MLP neurons of a small language model. Each row is named by its layer, matrix (down: output weights) and neuron, and shows model dimensions 192-383. Each number is 128 + 24 x the weight over its row's rms, rounded and kept within 0 to 255. Numbers have three digits each. A neuron's up and down rows have the sign that makes its largest values positive.
Before each neuron's rows, "fires before" lists the tokens most often just after its 100 highest values on Wikipedia text that the model never trained on.

fires before: "==", "===", "The", "In"
L4.down106:155116133116108156152111130118125126129110113134125121133119119125119144140138124112127117130122157144136109120154099124113120124125143140119142125134133136131137139129140127143126121125115149124136138130134147124097123124146132175145153000121146122135125144116140126137119131140161125125115122134106143124141121139114133143138128126127135121129138135139126122131112140125126144102136125109000127108135130137155128121145131097108138132115132127112133127131122127105139154135119081156146138133107123117131125143143113132120122113105123109123117140136129112105151137120137146129

fires before: "==", "In", "===", "A", "B", "The"
L4.down129:130143159120107137137144122097131147134143115156123121119141127118120129135128148103123124143121141147104122138125127140124134138152149145116117120137144119132150134111119116110136115121138137139149119118161128113089123123115146149162119000125143133134135119121137146111128155088149112132127153119115119121095162117148122136128125133129123135137130134142134137133146148100119156157137115122000130124130146100134114123139165125113119117109122124123140116153105127101122169154091090135150124124121128129160138124139115142144125146111129105095129132114142121125140163133127149127

fires before: "2", "oc", "3", "a", " 3", " ("
L6.down1196:110140120146096111160154142160153093141102109114143182120110106065136130128137113137145123116122134141114135146130148127125083103139150122137137117125136141149142140158159140124147127125138177173091109118191091111154137125132099120107178101147124093097110134135128139098152148155134149111106136074117138143142120116116126147148139087146105118114087095167083151172121120138115183117158120123111141155139112111138147091117194161109113149119136173129099144122137127150154153143116104168127136140108156110177121142119122128140125146125142140121149126109137183098150153054111165153

fires before: "i"
L6.down283:103110128174119121149135186168131167108107138165115159087134100119138106145133135117138174148164100102169090126114125145131127134132160139129079167135156096096129168131135110136125134151093104082090134157100131139150079107173110150128146120123154121139092158137133181137108121153144167138152180103132118119111116140107156111103102165126112129154110158129110137155135127152112126127125160157128175120118103171145105097179134171148189141100128167112143159103085086150129109111092098104143162121164120146098159173151128113124166112129162140142159158092125140145121100100158098149

fires before: " |", ":", "]", " of"
L9.down1142:157097110077141153100122128107167167114125124173152116133160164166129113119128097158117159135109149129149112141192155113152133154162114121122147145143170160115131158112145120131128116118104133124112152118125156151122139144117154115089128062161129154160129138114160176098155149128111126140137174147138135144156147158113123149141097120127149098143136106127120159107132090144134134122147114143113163108141159076131125127121131121133119141116140102096159090105118104113078135106136098082130104121126113135124123152109126186134125102098127112124157124125106163123128161135056114110

fires before: " |", ",", " –", " (", " of", " and"
L8.down251:144136096130086133152113128078092134124143136119108128155114149077162100134153121116114106145103156118096159094078110146107139121127143099167141113139079158103188136114155099102101139105145129100113146144127143140097150100151118106093121097161139112106127154117135105123136135098145119134131120118131178111107139150166153152126171120104124181127144136080126083121110102146118123138092102146065149140171130131114080128105111140171129145121121162116114112118145119108126095172138122135137110161090107132134109107150139139078135097151139181105168121110141118156150099090142113180

fires before: "==", "In", "The", "===", "\n"
L4.down723:129151125120114141132152137124149125111134125135123135124124140124127121125124118128126130134154134140124134123102131151128138121131108132129134121114134116145121135126129121141141122139131134131133150139137130123110126162131123151136125000117131125137146121111134127121119125101132123112123109150138117130123149124129123137124129152115117125125144118148126141138132132121119130127115128110000125126124150114135141127137128119136154116117136139110142125140122122119141143141119092141106117127104120128124119139117127127134106148129116119130131146135137119118144135123125134134

fires before: " (", ")"
L12.down1024:137148168139203135113140107137173147168166135118122148137145140102125101138160135104122163127162136149154158164120072108082145144133109118147096164109123149112148157135098157113135164162144093172137105109149182120159146131141133138144109064121131136100114128156121122132134127111156164124118138130152120154091101102150136149151112123116112112126156114099166126123120116110115121186117124125031145109150105110139181119114104120139168109121125094112149146108134119138166111139079130106149146108151149124118096123148129157129153125133149123157157118123165118159182131140163125175

fires before: " |", ".", ",", " of", " in"
L8.down1182:124109145142163105135144137165127109111110100141117149149155122189170156092118144127111125176106148122091151144078105143118154141139149111098124144134106118143152156097128091104130093125129166077100115108121146126091125145158155130134155103105150106101143159129150156159156118112120136141104133124124115118155122162087118140169134083122097095150152142090153121089142134144135123183132082165085129093114140142117109092077153095163149110143125145116101081116106147156112117129147145144126083088112123136133128128142133124135121079124118175158148092111129123106172113142139126157

fires before: " |", ",", " and", " (", "ks"
L3.down1190:117131125112119143134129149112134121125112131140135140093131105156116125145158168136116126131125162161099163150135114118164129120124112139137150116112125153124107116126131111119129152122103158126148090151093088106121085134088121123106162085118140137118110124137132119115171104129130155136083126163136137147103122119108084155128146141063062051145163159132122113101133081173133120164125142146123111113122126131086148145114144158133164184105152186161136106143183095164124100138180072100151143139143116142162128142147092126081105106146152127143107125132118142130121125116131138178

fires before: "|", "|---|---|---|---", "A", "L", "C", "\n"
L12.down441:158136145125115107144128091151151133117149158116135100145130140111147139104167117141167123145101140122146174124131144108126138133130122119097138125166104130111112119090140158123118151116123135181171133131169163090137141148170114128151127137125121063148137115117149135141081114105154145130139154129089159102148132120142148166106172161126149165095122123161169113123121124108172183157140137109115143180135090119063099112136089158142102135145148063129109167126130115077120130090150148168119105158104104129151150140151115104085092167101089127085141088106120115090167128126111128115

fires before: "5", "4", "8", "2", "7", "3"
L3.down1120:162132113147149150151120112091139124100168136180122140129122118142086120154125105124131117111137110124102098143134144088111113139103127147133136120162153117125136096111112135094160137100136081144134109132096105122105141153157117142104125162104085141151117110140133111077116101100085155114132096139173162125101117161143115121094147113086128146121145157108134160122168117137117163150142146152159117106135163162147123094104088124114131108130091133132131149136100085152129070147156147085158113073145121131116120105159126118146154127134077114110130128112128158146093157145135108159

fires before: "a", "3", "2", "ian", "ac", "port"
L6.down85:125085158100137137164150151117160146073135104179175137107122113143146145141108142151136085131134103107160139175132127100114128120116120117103171135155160161144111121084105124138164125133122117129083088090127179130131152170088098127146124100105132115141140125118086129114146130173141090121156129133138131150113132078117148156123115141112158156140099118123126134134115146141085130104151121115136068139154107118163158125125110156104167148110144142186149124119142106197165112107127076118107167106129148131144097132133153111160135113147119120118147114139139134164115167127134158147

fires before: "==", "===", "In", "The", "A", "S"
L4.down973:144140123118105151125118116126128125134121096127113141118124141140110124150138131111128126133137117147131091126124124148143141129118124127120111125134148118154133144130115126132145110116155133146108118125138138110104112122141127171139114000135110117133127149139149140139115151113163102120095112118126126139112134141144121139114132130135130133127142114141106099126113136093112112137123132148000128111138122127140123119121134098131129136120132131094148125128116133121132145142128053131124110140113134108094144107137102124139146154102092107123132117122133121099139138131112155125

fires before: "==", "===", "In", "The", "A", "B"
L4.down488:140122129123129128119128142120128129130098127148099115120146138135140113140124127116138125126126130128121116148098129143146150134123136121134111113148125140135118140142142132147126134122141140114112119126165130126107120118114125156125106000133162116144144130132160106154114156115136118127116141146120125120102164116113134119139142135124136134107135119132095105122137121111134127129127133104000144137116111121108123129138155124149124136126136151131123114116122134130123143148103082119118105117127139109116145122123112144128119156104137111097132124131134120123140128139104125134

fires before: "===", "==", "=", "In", "S"
L3.down877:140158110145148144130131136129153119141113111086091147128096109109087156151114108160138111134109094156152080107154171144139131105149087129145129155133119114126090168116131130120129138106129121117103126136110161145087128126149148124147113000116115082111122127115140132131114124132142135110130142121095114130109136121131118152084124134119132077121168131145158141146108131103123111113142120133000144147091120166122107149137097106167141150135169111094122139137089103115166138156151065171095080129121135135130139148125123155139130131130106112142140111155106127135110130117108086114

fires before: ")", "ist", " (", "-", "}", "ished"
L9.down253:109162136137098130127119127118185152142150140134132121145150108135116136137161102135111142110145080161134144182157143145124124117139119096157156155114125097205129132133140138154149163114168130082120197130127131136091084176121137122147141119114133105162156123115133116120112102096136142129109135126135146107131164094115156140142134145137157122112083147090100159117138106131111131146139127135097136137131117146124161105153133133144140115118131143193120082118130206142126132100127152113146124162153100081102168113115089089107111118186155148136156098131123111125146126122115116141

fires before: ".", ",", " and", "s", " =="
L12.down1209:119164129121148153136162179119138170134132105139135116099149092142153129074117123103133105171130130122101200126135105184126107112151132137123101158142118085112137146149142134121148103162135144084129145149147133142127152137134110149105128059106122153113154185128148114156122132102141124125089115166149154111156141128109116125088117147137112097168142100089133097108128124150143127125124159152032140102119145108107141132099125125144119161093171119102097157104129085116090109110154145127134164119107125150117128128126080071114137128122169123119133079124172109145151100121173125120

fires before: ")"
L12.down69:097107161130181165124120121135126116152140112128150126126091150163106133130135124107147155127169126133107108167153126120124151135101138114158162145132126127170134144114126103128138122138130117110144102173118164109143111123141119149135118027106164117151098085134161151148097156165132118123150147136129118150103123137119155131102141109101114140181115164143155183116155137106102142133140122123025126104125110151147127144126107163108071099117120104157146160129134148109190139042106142120124101114108129148124143109133077160109112115102100128099162146109135119137118169134137113137

fires before: "==", "===", "In", "The", "B", "A"
L4.down974:145127131125115136126133139107120125115117118136109120127131124137125138150134127120120109125120115118122108137134128123125144144137133131130125126134143132150127130123143133137121128140138130139129133129119133137091128133121127156123103000117122132113134128117134125117137129104123112142124122122127126119114132146127118136118128124132116122124140146130130133133128140108095114114126111116000140112136144127126143124118133109132137133125148120120145139139087128102147154160136020124140123128125140132135131143135135115129124137100102107139141131134118128131135151121123142125

fires before: "2", "9", "1", "6", "3", "5"
L12.down861:114127164128084122082167141150145141127106141148122152126140106148106093125152119145144094143141130152132131159141126125114144123155129159108098131123128139160173114099163138128161103127168107156174086129122088134119129121118176118121130113119159178124125113140146137143141164108102128125127170112112104125096130169125138140127089122114101167135123143155100123129135103121135149131154098109127173153138138148143176188164093125125074110176109086180075098151101134134117120117164125110091149072076103155112108092102163135131108181145150108128128129134104131148149135142103133194

fires before: "==", "===", "In", "The", "A"
L4.down872:167151139116140126126144126113134141100111123122125118125124142124128146159144116109119088143140123122114128115136116142132128114130130136119121129101125098156106134110157113099128097127113149109136110124130121135119126135129150165134117000123128101125120123147142131131114142116144126131112118111120174122113147136146126135139137122116157108129140122118155121127137137106132125143138129142000139108137148117125142114109147095131150137134126155133149133142049107130116145159106116109133121137097113102140146120132142126134138143108118130126129115138134091129125150111116124111

fires before: " P", "\n", " G", " O", " ", "ing"
L4.down369:144121097125114132143116104132130162138137097099161109118116168158108137111155098129128158129156147125145142124148141112134119126121141154134122116137101137120112123113116092082135118108106141160129140154145157146142136152152135153116128000122123125132104143162113125149137180136127140139139134137120118118146130124123165129157114125151100139123113111138165119110096125129119118134099157146000145141126124179111108108122132128126123130113128110096125097146125120144123141097134138144095163109143128098104150119150132138127111135099126112099116137107137163105103133129108127145

fires before: "\n"
L3.down244:095090088173143115170104150140149149123116139143142119185143183126158103127142147140116160134114112155152131117131161107141148117127126138128134118143116122122148110133121128155120118141124145145128141110153116139117091135122135097146100000117140143114085113117162085114135134131171122116129143129119125154087140102151124090143118130124160123129127105121095106114123139134109136142103127134000146147153092161137144124142106140131130144134173121134167107102136105105126097117116087132144144120130140116167134137118110148130115151086127082116130152129098139154142131150088123136

fires before: " |", "\"", ";", "er", ",", " ("
L6.down95:117128125161143118181131098138156130176083125141162156140118135140104160104183136141120154124158101116138135103118116141131105131122124175160124106111139131115148156134117106112127099114092116126150132162111094140133159144178076178147144000155098123119138118138126143156109167078140122170134082154139092148127140129122112123164156172114135101107128121129145093113152139109113135109104135166002128138159169136084171112113125133121145125152134153142156137127118115130105142151096145095115141134102097100112074113130117150140141098126132126147161092095147166172166183116085099149

fires before: "1", "6", "9", "7", "3", "8"
L12.down292:113139148133117141104133158115134125124163098122159147130175155134149161139113139124161099141132112143066136130156095092141183164153103124157195099064116113161141140116115159096157099131154127146166116117095171103083117120133145101112145164169121112166085169132147113140081138109174133102118126116140144156147123101120120152119134147164140124127092122118110133124108151137133104097105129138161151130097131117148149134131106098122096121118142107111133094155116177154144121130110114146117097102143121128105093111159146125117113146141106152140120138170115101123132088138141109139

fires before: "v", "ar", "ab", "av", "ag"
L6.down757:144115113144165170129138120090123104099170109132127128121130123123083099137150126107145114136134123154127144131165093162146109158110165161152179138140142147100101119100094126108110146111159114105109133125110147148180164142149103117141144148132067140137106106147118116123110121125118103095146138086106110094101136153193137139095145147142101136130135109122152112158096098148156129085134133135141110090118127116149136127131159168117087141127164122105133133137145090104120114142139136117137155117160135133133111147147186078133111126128148147146164123093089092090093132119143144138

fires before: " |", "==", ":", " =="
L9.down638:136141118185136090075143121132163147129110138160125120148144097157167072141097163138121122143085142107093088122143158135118111129122128133142108090145173131107095102103157180177100113150090157141131083100129151120130121115089146139142100061131103130150158125093130143093151139115102118085151129086161139169110144150125116177116143126141161132128146120131141116113153137109138094120122132102080136116154138093114167101137145127137117097102135116119151124109129133109119082134120146067121204145138066153113085108198153069152120080130137123140112149135127163125111112144107117154